Weights of a small transformer language model.
Training: a variant of Muon for these matrices, 388M tokens, 16472 steps.
MLP neurons of a small language model. Each row is named by its layer, matrix (gate and up: input weights) and neuron, and shows model dimensions 48-239. Each number is 500 + 25 x the weight over its row's rms, rounded and kept within 0 to 999. Numbers have three digits each. A neuron's up and down rows have the sign that makes its largest values positive.
After each neuron's rows, "fires after" lists the tokens most often just before its 100 highest values on Wikipedia text that the model never trained on.

L6.gate575:509492543526514469517513502498543521492482477501510485516521440509512505500493494488510535516507489499531490482514515498480504495494497482500530496505477484529489512476481473480543521470462505525467511452540481520515490528459544462513491474527489534497504518508446468460483489506445513466494504463507479478490529465515499525544517474500509492517527497475521516488514485522499483495515458557444533518530505531487521483511478469530502484494522507478522496498518557499485448518482457514549518446517496506482508526541509506451469504519520509454473523511468509539551531473487473540
L6.up575:523503489546481523497491501507494521449468483506516480507506462510451511517517475526480534477437445482546491488500536520459483491482484504446543510502473467492493493505522463480511538502532562499508490493531533495480492523468468465480486487504489508502527486496512525502489487460457513500509470510508518561520521464510521463516523501507473506492507531487509506518478494524529512510507478503490546479491547488507512492484533507495487500519492463480479477490478490541505498504477516480521483532520519450553513542487526462471543494458505516476508474516472479504439488494507504548
fires after: " (", " ", "′", "#"

L6.gate193:455521474512496504481518507516544490481513508463511510510466503539521472506539509479487487508510495456490533488527473499505514507502506500580510471521507471519515524540504512488523507498512524574493488487495494490475472487483486476496480514489513511504495538486485525499529458523489491520498472520462512510501524509478474482492506507500500477511557538505507543508457522533488516483494504501538511525485486514506500521485516525474495502483517500539532516522555511512564462488534527488513494457536486502465548534471557486480438523486472504455482489515476522503464500555486481530
L6.up193:502525503545479508442463500517519479493497495484515499524500496521502438500496475530506485452480505497486519467470471511521455512491526479495495476531497503535509484454496496541552493494517494440473467508512454457546498478463509478499481499501500500493518526469468528504529522539509513510510487508453483518459500494465504494492543457460462568450519532461475509519503501480477476492467500497541518508554509508497514533498508487504508487458487515499573537515479515541534457487526541480493483490504444504518475508504471489471486512520532503521462498504506511489473519463507519509
fires after: " ", " /", ",", " a"

L6.gate663:517493503494444496491477453506492494516476505532487518485505502461479513502553482489478476495500518502471463485501499462471530472505487506515492508532519544466490490528512526484479504540522503498499492505502483502509529479446496543505457538512544502480522467522499476507515492502498448507460518503532472510497443521511545515484523467515493541489450546439503465523513515526506482491499518515462508546485499515490525481487544444559481473492460488476514474519502523491536504505477485467504543499491518510533530477521543514515506512510492464497480574480548459557467517513495495485
L6.up663:509479536524507473521489523437489477488484524508510542486510485510453500481508513471529478477470506479476505490478471488488512471520495469492506488511525515492488472530514505496473526487553470493517517477482542507497449454496503528529504508494472513541529474519506535437458492466506540434492496524491525541503461530518495512501504527539493531538486506496480508470521455530529550443500501529520463533451488478490481480484525481495461494489487499537502529506506484534507499470529521494514492485468524508477517505500495489521465528510518492464506509531526519523523493512452495481
fires after: " T", " A", "che", " K", "T", "M"

L3.gate81:496510476510492471506489499475572472539544492449502510487489527504494502534523491453483505467508494493503503516515522515507531520474474485573494510520521500493527482512508519478521497492491459527510505561465501501504497499441507487510461530480496522493481496539511505495468500534458466509487497490503482506508542468475489501522483508521493487465501537509514463488514533567497553483497463517481480497492523515476511518473511519481523476499518520515479494502490524503532501489507471526448537522462492494486477549538478507518503480516543498491531494445466513472505519479473443470
L3.up81:493496542468506448468520476497544492501494442483552495504450493495474524499499503497530479549443516491497497513511516476532505511511485477541513515471494512479515502519518491538491506532492491510521541495505513516482491537443477489571496527493437466482487490520443525479485481528482499489491475455500505522507486503506516514501506500479487518531468470482485452485527483539549451536514539508512522531486520477485508530530545472524484503488495511488503470506503538532490488513493522476453472486496493511500479511555505520513449506487467537485483528482547503474433516485486501502
fires after: " S", " Q", " J", " T", " K", "A"

L6.gate149:491508520554481509505513500510531495507488494512498521502501503525466473505505491501480533460504473474507528469509465482480506543497464439483479489500555463470514506529477531506464468520467489485523482505468474534457532527500491518505490514537512515497506500474472512496513507511527498540522478517532513468501547484544501536480514520522524475520506499506490521512525563505501502514519515485515496445532510530503490502515440488523480492438524501525514542531505511462535459510446500500489467509478509483543440490542500513481504500473482482491480471446512496520497497479523502526
L6.up149:475469499498477454509479472537496494488473505508496520497526481492504463524513520531471471543556487493494485491520513485520501500482480461514509490494527496472486522490485519527524506478465479528520507482520465525463522475502470477513464502500522457464510503521485518492488494462505481506518501516500540526505476501541454480490536505474493487491501500551454453473530473516489532488537493496500483483512504507466535456495508498502487533477509485503447515486554524503495480509473492512506509515526419524506515493512490471470479511492471493494512466500426487496513543532500509563
fires after: " |", " and", "″W", " w", " shop"

L6.gate357:563502501506481470525494534540515482435485529510461511563526510501501519476512504463512505485534497505467495504538509532500484546519516511480477529468519476537487552507502495520483486479486465521500469480500511489533504507456568501499483514571491526462479491475486484494496518469480514509505497516517502475509517508516459503558479521496510555514476504477491514477523460489512494542474466462481515500519462490526544521498499490463460474471514485446481512483487525510536502474512457531475481500450489496492483509542526511507499554475473520501511517472514455522517495488456484511
L6.up357:512483478543541473477450518508507510507537516467476480514511493491517514495479484530523502460518510493501513460509481540522509490457523470451490500501504492517498426479440465517515503516458508507501475498505491491498516533501531507489496445455486525495558458522462492552557509482486514501500490474527529526515526433500531480556491437491499526510502517516481453494468528552482487525545491491507501521531523516541544476487499441501496503492513538496483507503450501510474522493499473479502473438484487512493483485535492507449532520470481487510531535477531495514495525507501513503
fires after: "|", " (", " ", " (−", ".g", "-"

L3.gate565:489507501464511504501478464486490529484479482465498538503499529541488501502503503539493530539516489474539467561498483525487466479541475486502496530488503504484482506528486532511480511514532538537502534543535493511485544456489475468504521529499555532482519468507471499521471508444492492479518485475543523509449492509528502512532528502463513482506508519511482519484516500486530504513489471542447469495556505552534511537499498427495474468488475454516519485491515519519484490476474547545510499482515521471477525480488484524491475487486517490525527502493513506498477503447540479484
L3.up565:501479491483507497528524460491509481543521515470530493476520513505525495481504527473509508476455529495508509492501545511495440460481491500456526489496506503458503482483518481519546451507463539503504538497521476547501474497550506453452468490489501461495529494512525461505539498504452471502527521498457517494487520475481504516538509472510502497516522507486485510484487522508508450461475472524447500480491490530465513489559502505474481516521483480483519533468569526495488452557485467499556528494497531463506473461493491504517513482458511508461488505515485510506476524511494493507
fires after: " |", ".", " During", " in", "In"

L6.gate330:488519458530496526497493490474508437509497488551502495504465490511479452522488531495511511496501500500509532484482506549486467507508502509546473500529506504455476483470501466475490500518548469444477510475527483479494514462461479495529501536512506507484473467521489521505497516500521537486510485515487534552476524521494477469505521533459511513501468469443548488491529482450507509541500566527511514488480470496531511489484525518478498480481494480481495493503534509451552484457472476483506493474472546536479499524507468483477496520539476489521465498493481540518495461551490510511
L6.up330:481501463523465489485502462451510465510529507505520501474542528474495489487516544513513502470491511512511516452522503501471480520512512558544473496495505513509511503481475496447521499516485502453506508463532491498483542523478484508495473468465525505494519466492509536485495512503504468519477528501517530498468532515505466501525516527513528525538481499498519470481503492448484493505554514514500493527535521473516522510472480507458527497499443530496504499510530528486539509472447489518495468505505540472508520498495458425464473474514493468483507514484460476539506472538525452494
fires after: " a", " the", " ", " The"

L7.gate412:493472485497489437494538511484463479452516545505514506522535501502490508518478513550451496492537497480493472491474482498493531501509505510515506466536491483519524515500488509507508486496487490496477498444505502493539489507476471504486563542522473488481527486520514496496528510506495503495492520546524532483531550486532524464449536488506520498491466517477458551495513490498499502532486554552500504510492500487491477555488521512480509507494513463522542500496464511460477473504536527484474521499515553478496541490503488475467526494511463487489534522529519530492520509483484457482
L7.up412:477489517540472489500470529492504513469494502459560506493496497484460504491520510522497493480471484453505483500489520497525558435508483498504527497520505466490505494563504514505486499509499528523482482495498524504476518514541495540453474500458478499506485506530479451470504459526495527483551485513485485492462503520537514508495493498469475527482499505476515522542512536491497464544549529473524514500486503502532451493553487494502454528484518504494509504512481530500470451485520511525492495492490513500465485509513502476473513510520498525483520498464475566559479502477549475477
fires after: " the", " The", " a", " ", " and", "'s"

L11.gate31:508480504491478471498526571511550498482512496464469494456491518466534480541498499518525498482461501496511496497482537542525531498496462464527543462489504473481501509474545485506482529474502493517508452499466522490541501504519503524510536515517471528452499458483503475526549491499475513465493514464520478532512527478520476526514552433512510508544495500508504512517516544515492485503464512494501501474508437502491532492502505484487513472509499509487497498525516523541532492494463515520482485450504521544503503513517492483552512473525481573520463524516471488559536501498508512514
L11.up31:481487496498479517518532521499513497510456518537527484526508505532483488491482502523543487529491486542466515468513490458491498483493554521491482448504485482500444484494489495502519458479490517535494520501506516495477468512514484489468480528468479537490543519496505482482517451474524471496536547466495513521518454476517531481506506490515488545515506531515526490451498489543543545513555526499513510503470496524491547463481518542509502517479478505506516506487520491493493506499470492458496510496597496495521513529477510495537517495452521496488501508507513481528495503477541479517
fires after: " "

L8.gate386:478522517501469539484518492503542524513514477470529502516503466487513527465471509534551495455496490540472523509508502466503529515526467473484494496465464510515497490482469531487534476491487512506481531490504516508474506455471509506506430476503479529500498471482500514520475510500477531500504525481494500474479482547470509484534510499501488516520560523493546540470474481487473494493490498503530481511476518566509482441490494508531488497532515498463526530468501483495525510523513557492548513509476511520508491451537488499489467447519475488490484527472520510472532437474527464522
L8.up386:507493523489445502516477464451495499533515501498493483461567479490507480503509546512498502500459511471498530496511518497500537511484503497502463502521516482460490505504486506526472570472483477539496495533498506499492522521518500516501535533453524546504481473484466512509486462489511512473532572478498494510488510507506524478467499517462501485489510537506484526441440507472506474459515464490465497440453490485538460491493465502544516494505499486484541449462482491502491453527486513467526487477530513516517531484464484481476498479502500494517474476506523528526505518529504449536
fires after: " ", "–", "'\n"

L2.gate303:472495497471516472468486507498474509517468531470474508511467488486465481526488510524531495517536527502515438533462482504477535521498468535479516546505481490481512535509508538550506528556508498504493511513510496492504494479494498441488532495510497477491488500473478504511509475495511490477468522497455522544455467497503510489477538525467503530511517500535507507480495458444501480497480496537480486524506509495462479462519525472518512456487525516483498490497476478475436482503445539468509491481464479466495505502485533513492490502437491509499464522531467482491457495480486536465
L2.up303:502504530486529514497510535532498507515512434495511484509487471491531495506515530458510479487475511487554502487493507536483503465502466487496540509528507480510488523571478446501497531473468484508438495503447509473504520495478487456533498502531516486518509499484457468497536520502499474524517474520515425489554493503487483468470505461486545509492528531493478516465479497525492500488492475494540498509532535502512466476498518479483494445461493505491509522507521507535491495508517542480538483544465488477490520476402507523522489558509525484469493498500540553503475478502475504492
fires after: " |", ":", "|", " in", " from"

L3.gate614:505492471463534506508436450510485478506527527518487521509499509454500498516495512551503533511499474498538523529537494476510500450481523512459551502510498505493517500535488535524476482523503511527442490533480522507480515494501475556495504502494452513460517477500499556472505502510481519503484504497508514493473527486485513526536487514496499535491529529503533530468483482493480499523483475513485539479486515502514502460560504505532489532485521455478507493514489524480511540472504536509479511462479477471495493502552522534523486490519501473508521515461521476494471482525500465532
L3.up614:495516507467563516464455511492530533477511503496504481523499501507563520500489462494486558499515487513506489491507530522497525472473574553489494462481489492491509456532497510530476505468468534544476523522500479482530485497469492531496507448520512457477520532456482488500522498510506484457478511471549496517478468469506488478488504513524510495453495540518518489506474467504485454513499483483480521496491490500477471464527517498489536499520490516477489516499513488499538477509478498492521500472523576466513523532535491516509486523485508498493522482505513528527462528480481463535
fires after: "|", " |", "-", "=="

L7.gate552:481521497488501462547549517493552501475523543566491453500493490453493499509525489494501478522476518479500497512523488499515557491538505496461486488535499522490519576498517479524506482506470479518507489483518514519496520505468473563516501516520505512497506471467499548484518511488523529542545495526475497517526481492508526480455507512494495461508491558486492482477517452485496456467522444488466509513558474482514471470474488505464531481499498503480509513523483521465494491508480488481486523514481506468510535493500527503521483514545503479490531530519505502480508489520520474557
L7.up552:527502541504465507516564476541515476509479516521465547508494475544530513489484507481466506480489485489519536538513502462505512496508507462477516429547507511510506500508496488499534499497493485558465528515492475489465522496482554446493532504483505527460492526477530486460532506555522468499509497500515459494486477499492517486526489542482504526483515529520458493504467506497539508549530525545522488465533510507536500525527452521499496504494521516532491484481471494475497465496467499555510504508496500474483523450558534503465537491571485540439508472507509482501526493521502479478
fires after: " in", " of", ",", " and", " from"

L8.gate346:490513527503471512515512498516487481496515527513463506525525498509485442528517483449491471517509529500435514517559491517475510512561489523508487497507509465506494529522473487468518455498543484491509479564510511523509473504441507489463502547479464492459537504480518495451488501502509529513498508558513548503486465456505529496490524517506482486508531514470518507483485496481499511487486509540492516523505508507520532509520466520433534499491521517549516496504533492491496494455482483500492465472469549539478474489508505479540493546483491519491510479531521460536558496565505494470
L8.up346:503500485481526504474484504522499474466551510511470492490506475495492515508565447542509500498518481507504496442504463483493504499456543476524501485490548508521490484480499500529472469519477468543498518491494478485470475489510483513516506466496493512528474486502482463487538477517499501514512515499466480497474519496540497491540520524515521545549501512482474566486561528489488490503445492484485530540444473450573504454533532467412476503494508462476520499464489473458508482530509500489494536492498528517512507476525541490487491496504450480521468502465501472480543521500490487449
fires after: " the", " a"

L7.gate471:511520492511498517544480499466482518480469483486516479486461545518497526545516474514502505457467521510501500453521551532496506528478514526489498504514497493522489495522541495472518511472501503493498496501513497536505449478475521465511517517512457499495520495499465486493468482493542481519514500493427526523526521512500536493496489470503510483461487467497460487487499477494514562446462501491464497474442524489516489488526513495459534479489486469472525499560510473476501506485521508538483475469537485522471526489480510493496495516460526513497478526499534492517491470509468510522
L7.up471:545557464434519513553527508500448513508493508436529487501530493540543505520529522489509521518495520557515504512489521473520509500487506538465497496485478503502481511475474497470486468465465482524492484505447508489500521544551496504500495495505468481517536486505486504466489478495521521560464489476469458494474490499468485513495438485511516517483478541517491526497523487497530503488522472487527506441519496497497466489482500506546544462538509485487514491510552440517515524509473508525482417498549454472520493492483498520457496511482506512515495498488498524504488496491479496469
fires after: " |", " in", "|", ",", " of"

L9.gate242:482488507476471526488484506463518480492470487517522511512497547511458500476545436536485523457523477497494530484469511477526517516555524510478536514531512472542490470473497490486526509515483465519503495468534505482501483465526479495508482467548497527515527495518489515507463518515450506408529481452510474475457486505512463479512503491513487480477545493495539500502493448442525513537527511491534462498450513545500518466481480502509500529488490472461536485507531492513499461491482450506476511483487518493474501557458503459508492525523442529489503473484503490544481493508504493518
L9.up242:482520529494515483476524489538480492492498492489509562524493535506446520472509482555504473466502460483529508531506460495482504532541524473525530505488482506481496542475483489487463519479464445516526471497518466513486494504463514520480535501497432523539506532482485568481449513465499478548489467574511492512507481474510483506484482527556517468477496513472513461519509451477497515490508520465512515521499523472460478501513509503537484508500507512469517458521450508505484485485482514507517474494486485507513492481507527491512564526471476493519493466470546497516481475515499469502
fires after: " as", ".", " is", " the", " The", " was"

L6.gate324:481508468530463494532511479504514506476536534498470489543526519485453512495488524468488491567547506530501535516470511501469516481452500469507484479526474428504485471515537545481489539538545506464502504446470513491536527535481522460486493488536501498532453491499508476482523500466484524503498495512459517493481491509542502489481489474501505442512504440499496498463490541452505500564528503460517553516473489484473484513516484490509499501501520484484504503512476566441486512485493486508496479511549515502532483494493516492537521503509513537501539493535493511481513568503504498446
L6.up324:521502460515478495507514571499493494517458521484496503559540477476495472515499506512488490523495466443487488507475528542506495514504541461518523462524564535461476441461504485477496524533486527475509520481504542497506502491519440469475494484501461492515518470509527486457482492513496476510518508507446522508531493506476508457493496480515492496499451501530555475489517536462514462522528542492505473473494525451478500503511497486478502465500471471475495500514534531528504511511498485509472477525497466493505529496497521513509520470460527472507492512537524502447499512500527510495
fires after: " the", " The", "The"

L6.gate405:479476512515496495490471488479501471481496503538494528474503564447477490526516465510510539544531491506503506472517542531503499472496545527496506495510449492526497475495481544481530480553524492514521474478534506474520513492488508524496477495484488490502502518512491502510485472490490545494530510519569523506531558521496489479511467484499497498491494472510479460521500522466516517520498515482506497506498463521470478498518499503494536493474503460548443463504528489453493490509518474462525449484489512512492453477542462494520530506529461478499526505523490509520520478542441486480
L6.up405:490478510472505525508521475478480505486523444513489480492516484508516519500472487468451496515469514525524501411482518487487504479502529500566469519528488501491514479539459509485561486480465516473493535441530516507497514458508506526525476482492460535501495496465544517492520512517515528517507476506504509451495531536485511481540519489478496459541527467531495529509516456482555492494477512507480495521508465514507463470515497500524529519474515476471519471502549483456512532440497483458574471498511506480491497518498480503517481496528516472468524520519484514488536485533472538490
fires after: " the", " and", "'s", " The", " a", " his"

L7.gate653:513477464484513507496520476445486474518497516501489451528504513516474512512471538492528469511531522511497446522472460514502553546479500500487537498545491508501547496533523507515532558539513520477493524497519509488504477521508495466504491532516495491500514457467509476472476500495504473487515542535508533478463498492518506492553550459465520494530520512453509492534463432507481485508507558523499473562526530505529453533507499449521537526504506516519507478541498462488462524507513496489557495492528510493506577492498482519528520498507480468561507500472500530504479513509497510498
L7.up653:520522509494495498486496507492473472517500526469494485491512541479474558472490557542570466519520488474508459501469470481466502530452501485525552532506490495521527520511489516513510563536521529474459507532487523526492462514505477483519488557514531508534524500492530494478464501531475486514534525551489493490521518524527525476519529447474496462516454480488474540493533485515473533514490507487494513500519523435502488481507514449498486505512524514511526493499490489487465494507469532521517494466511513511533474450493523528505508470505512468556518515507487481529508469524463494523
fires after: " |", ",", ":", " and", "|", " by"

L8.gate335:512499530492460516500530500521511491495528522501511517439495481523509511492526489540478477495546490489519482483510556488511511482527502558504458483518468517505508500486518488471516526490447498469499517557492482491489481532501474510511496546509451504513459502511514529499453532470515495509473489492513490495481510546495483489485487485506481501511478532508476524518522523445487554475480519534478491481468510470503457448535447470446476487503503490504509502470479490454486526497499527508512513527550511490487486535497549524474518499554475504461466458532529481473501490539497485504
L8.up335:490529498478453513544516547491531525509492500498491482451532489491503488492538514498513510480515496447504461491529466507541514492485483534491512466509507558531509528514448485515544509461508476520497511480475519503489517535531454484488470507468506502551468456524522477515481481542501522542533517496476468524531485463478466464503495466531476494547530494487481481520538488485465470499496512493517484476506534502484529545499486492514503536520485498506468499454524506533498480500435489519487493485448530468494482498488486498545553511505534539527526500483434504462551524503517490508
fires after: " ", " and", "–", " $", " has"

L3.gate584:506488497491434488500489476477516523494459501509482495524508522518429492526510503462495505491478460522548521526515488468523519489475493508494503517505513515485503479505491540506496460491518500508482510473500480538509502525482467540486505508519525542526493493503512521485488507454530571528453478497515480521507516515472522526546529506516467552510489512478520523460487464459533565492501558498502493548457476473545502495584486493510507476532492539491483474477470520462471508485508485511471481534488469512464518496449493533490546522505506552484504484509521507536478474503458511501
L3.up584:524490512433462504497516504473491507534493524524485512524486483469475483496524493482488500524479508493514504561463494511513504468455499481518502498501477503536484515494478525495503461498514524484476553513468491532506486496455514527488511481469482500490547517545449515529501509450521538524459461453517490527507489511477517506524505500488497510510475513524498524481482486457544507485505549471505486560463501508492514455524481486516488494492547529498517490483477492470469507465490466459470473506517480510490517544502509498474510544506529554480530471489544512538493484511464518476
fires after: " ", " of", " the", "-", " After"

L7.gate178:496517485517500488477511498470525462499487520519471495503502479533489523549525512499487494527482525520529472502549497439473479465510469462554502495506516489480508481499445460516541493532493510480471478489466483472470522527463540479501502489503462481492479495513521530505529535496463460451494475526544497483516449478500527522487499465485517512490473473501514567520491510476499521503521490508505502541476480495498517532521519460533539483509470499501558463520511554481492518511508479484447541526488470506514515510499457498507446496511495504486474506511497500514523511497453502498
L7.up178:465542443473473467475483477552505446467498514505508482492521497508473514476520523525506483508504458492519475485489476506493485479480499471471477457488496525533551529520520542510483480487551514495499509507499480474504549543484508481487462484509501497481475540491523519512518495496487515509534534483517495448513513523533520512473471495552453451495509508516478514457498550518499497476518551469490513431487509492488454478509501481483487510488490524519462502514480557520469517552531509525513500512498521476494476513505527513506497507528535468513498528498500504511490526561512471516
fires after: " the", " The"

L6.gate674:516512529501525491455530427506488505449506485518465436522519496447499561476525549522538537525533535503508470508452534514509490479508463502441514500524499516509509508512489489522486525502490506514499480507457507504495542526439558465450557470515508467510495515470516496483489536460473492482529523506523497512509502470516480491504503491509508438453491507503505491464489505505528522448484464537519523532505494488530509488522464500508555519484524473454540500505542535489472535477456483481509490487505491507491499503512516513509479511512514487444505504496480495551518457472483485485
L6.up674:495509466504466510515531517536494464520514518515514436525544509503475499481505492506481528490544527501514501514523479506521524516481473496474491438479495514518489547510449515480537450476490448544469498466465480467492518547502484562464493492501509512509488495466491505515480541484524514533520510455516477514509477518473475507472469499496477515508505481479510495479507506451455504471492500518467534468551504525463511477499500507485552488485503512500510489531525469505515499527465521521528495542499496461488528481441508518474499512560519474483500524536540533474474516500484467495
fires after: ",", " of", " in", ":"

L3.gate51:516507512527524478534492538532492500491494510471509511480494507469463465542512494549552461539515493523486474478484521498527463510445520482497497464494468479496507499497479499497465456570510482518455507495471495494503484531486506501490534501536465533504520515474508486481414514519505482506480477465477489490502480523518499481495432470485448489450507479477506521496492448523468490569507487518530517584537515489510500529549468470478488527481486510486523478527478523509511503519466489514486494497480460478504471473504500512467495522537536483515485485510502500498508510522487481476
L3.up51:504504489551493475560507541502482487527504496469451516494482512453503508520480471517485485527501488525494521497568525497521482502489504465519508464493502457506499481476493506524517501498510508496450535522535515525510495468475508503478482517511511507523535536478496492497473516523489486471503550481484491486466496508524523478516472510523523483465537470462503492522521484477488459535514476485481482478500497507464533547474493510531520509504501516515530514514486481502516488497520483484510530485476476552506497497504507472461536469513524474539454503538490524492502541527542525477
fires after: " was", " is", " the", " be", " were", " a"

L6.gate340:483490552515493500510508431528485504497521496495552535527509475505521502555521476525502475531492519525492488516469503508500522493482472499505458515549533506487525474507540500443503527502486473513496487523520510503506514451467532515500546525505467519487495509472543514486518502505502470488530492472510542488515511527505513500496492521465504519473507469491507473521481528481468494528504517453471487572458523503499488485512500535547507471475495526514466461499495556483465488542496521470469497489506530480517496475489514517436481523501506492557535531547514549486543503503511529486
L6.up340:494475499508527502504475525525502450499459502494501512459458551548546516524487460505522517504543481498555467478496516506497490487507457503490454500499462518490555514522491487471559477510515496525518517471485515481515503519512544495511468476527483485489509464453508511518489503444508497506520491485487529486491503527481444498471525488518509494497538487514461505470480482493526521517466546462518523473488511523520495539427477529470505474532569508487489507515528513459453468519485496475517516500488478512467515499535509487483518564525495493547465554509478494496489535512495468505
fires after: " the", "19", " his", " |", " of", " The"

L7.gate367:526510496520508522501516505509483501509550472476496474511463504499474518533474483485502495478511499463513497460452500517497437535474463487471507473508547455515506499481526508503536516557491462480504536486520515498490502513495540468469535500498532499494492529502517482478457528565490476459535515502501497485499513486513494511485489479469538465505530476507496528486528492509473505535502469455526503536457518519492453483532515500532500528482497495543487522477539566499482503472502493455476534497534462461523480513478503502531533533497471492541485468512498508479475505474546525510
L7.up367:509538520496501515511511516487506480506504485514509524538525500479517492479541515504481517513478472455508513499494459532467480519520566492510489532486503460479494473510514490531507520500468519520503470489477545502478498509514511461468499486495512502537504539478522536497434495488501517493548454516464477453521497449498519459533533486522505490509451518487499465515441496484522500522532500497508534465489552457477515492465465513489505485506493528465513480499491489493502505514494467523453539495507506505535511502472511487538496494483494510514458510513501503562516523481523487488
fires after: " the", " |", " was", " on"

L8.gate500:529439511516491482514508493493501527537501507491483526456516467489466506496584529491471510513507469533504493524478488462487528532499478491518493482528478477503527474453519522473518458507478498512496502492493512500529499485478505497497475505452515485480534490537521451477510538481500520489476476496504516496511516494484496455510529529488490497470528514534525559504575524481508476508487504552468484496474476536536503527488452472530571537521452466479491461509521559531525535510471495514517539494515535505511520514524465523509523506512510492507497472477495498498492528517503518507
L8.up500:471491439508489474485500461507485499527519540527565536494519496487475474480480500556470475466507485492463524480552511518479504515491464454558474501498512508538521490528537508539520516534477519517518487512534505477447479523510481472491496525503507522496501475486506542517482508495483483457487478477505548507496495481531522478492483425465479496517478518495513509493495495528534498517506493490517447493472494550529463493491471507496552525548476485472529491488466532507498468512502512527552478537487472446533528485492492488476450503469462508462488523468514448521478491514474531502
fires after: " ", " the", "–", "===\n\n"

L6.gate557:485475482484528529483544520529493503493432500506535548498505503520500495499527479512486457524475479462500495511492457526498459489484511491514541513482520471499483497553482483514537478491475472520507507464529469482468530507464530477495501541484537502476510467486483480540525483484489538547524515509511515524501521521495531505479506505515486461474466499507493505468483549497506471484478548487483498473516479506486448487500487478467484482471487461526491489479497559502456496507487502493539465504475547464502468429472474513473500498479525531500477529534497463484488499539491494507
L6.up557:505488482470535506530535464523461473497479515431492455454477518535473477460531478536529504512516485497478565497518500453471472482527500541503515492499498547488516510510505541477503500485517542532530518483507507502483542558508475505510478504500491510448462491488511491489511481509536533489499506512457494500488487480533478489473472481497504471511503500544481489470462566489473502498558521548497506524533465538451476473483492521511457492478484499458468492533511489499460531490534485495531453503524475521460488460507484481499481515466526513456507495491512562496500519522461526468
fires after: " |", " of", " and", "ing", " the", "port"

L7.gate311:485495492522461502503506494401489466521529482521541478480545544495499490491549519510512513500471485506516501455507505503497455516527505462520504546524490492482491501496491498448504496528495487445477463517515528513519529493464529449489501496471523458484508471476500524575475513531505489484508491508514558464498502488518491497493487517509498498500487479478500497492526480460521494520506520507519507516500415485487487510500466503493510517504493511502514475485489505487551537456493519506484446514505535508478471528490473511461504496503490474478515497515490501480547478541534487512
L7.up311:494519520516488526521475538512554499521496508528482500488480529512511457510487531501544494492480508544491484452522535502499505521489486483504528464530538513497487499449494516469536535520508498427470512497488524493513516520512497503493471536501514524511525449508513483507522522521518474501528500501486503532487543496484500474460490488513484552482495540486523483471531506476508491546505499473524501471481474545492487518438595483515491511521468476456491492534538506505542468488507492461481493502531515493514510478469487514472538482492485476524539485499496520516517498559514538521
fires after: " the", " a", " an", "The"

L8.gate552:470525505456501451495492527510473469482483471488515493479506518522479541515498510515523499499478522492488493507470489539491469500526533512466507510524514494507470485449499497463517555523547513470495510474509518508482486528473469461506545506540461505509507420496472501543459510433515500473495466547531506506518508469481500533503526496511495518494497546498446448498526441540521454497471478535480526486533494480524501451471493483479550500477481508535529504525512496473487517528480506512517480473505493523504503492517523490516500494461464555479477553472507531521499490497495456510
L8.up552:517471517513498515490488483474474531502478460498471462507445497516518489496499534505508488461469524490488525493507483468505529482513491464495550492462488482495506509542510493522459521531467549539478467516493542526490479484466486514505515476527547473493544488496487502516490539486487498482495488506505505480478541496529530473501537482542466494504491509504518485431538509466495490473508542496473482551536483497532465476484469479502470493530515484506488496532509495515545473475506467499455486496488521476431472502485491488513508475495488432477497507523551531507484543501506442499
fires after: ",", " in", " of", " |", ":"

L7.gate667:484523471511453545491551487513507488476534567486457445490496485490514480532524509526481508472531505527492491465511498526503536528517516535500493509534508500498515545523481485508530505495515492494488482477495502512494516506462489467500495489492470495537503502533462521526457497496499524485455470488450504499507527520476535487499493471507521502447443508504488484476473482509457513512522565563498498526515491472541543486484461522478506503465530496488477456461486479499497506466547515501523522503516520504493594533536511502526506517541527497441497498541512476517464464505466499514
L7.up667:481516491514549545482466549488474545491470470494466512490472495493529511497529512485502499547453519491556460517498518489497472537457583508505505472503540491479447518482504498539520514522497530500514512533524501524489492533477530501502481517508411504472507544468516446495538499515453489469515517506474526513521525521524540527512532483499527503528531508493511497489493506483460502528457507506527530493475509481504570533486525490542542533518470481497514515444481497486511460502532491483503492489481488504512498477536508470458498471524492532458483460469498506498532511492506524489
fires after: ",", " the", " and", " ", " an", " a"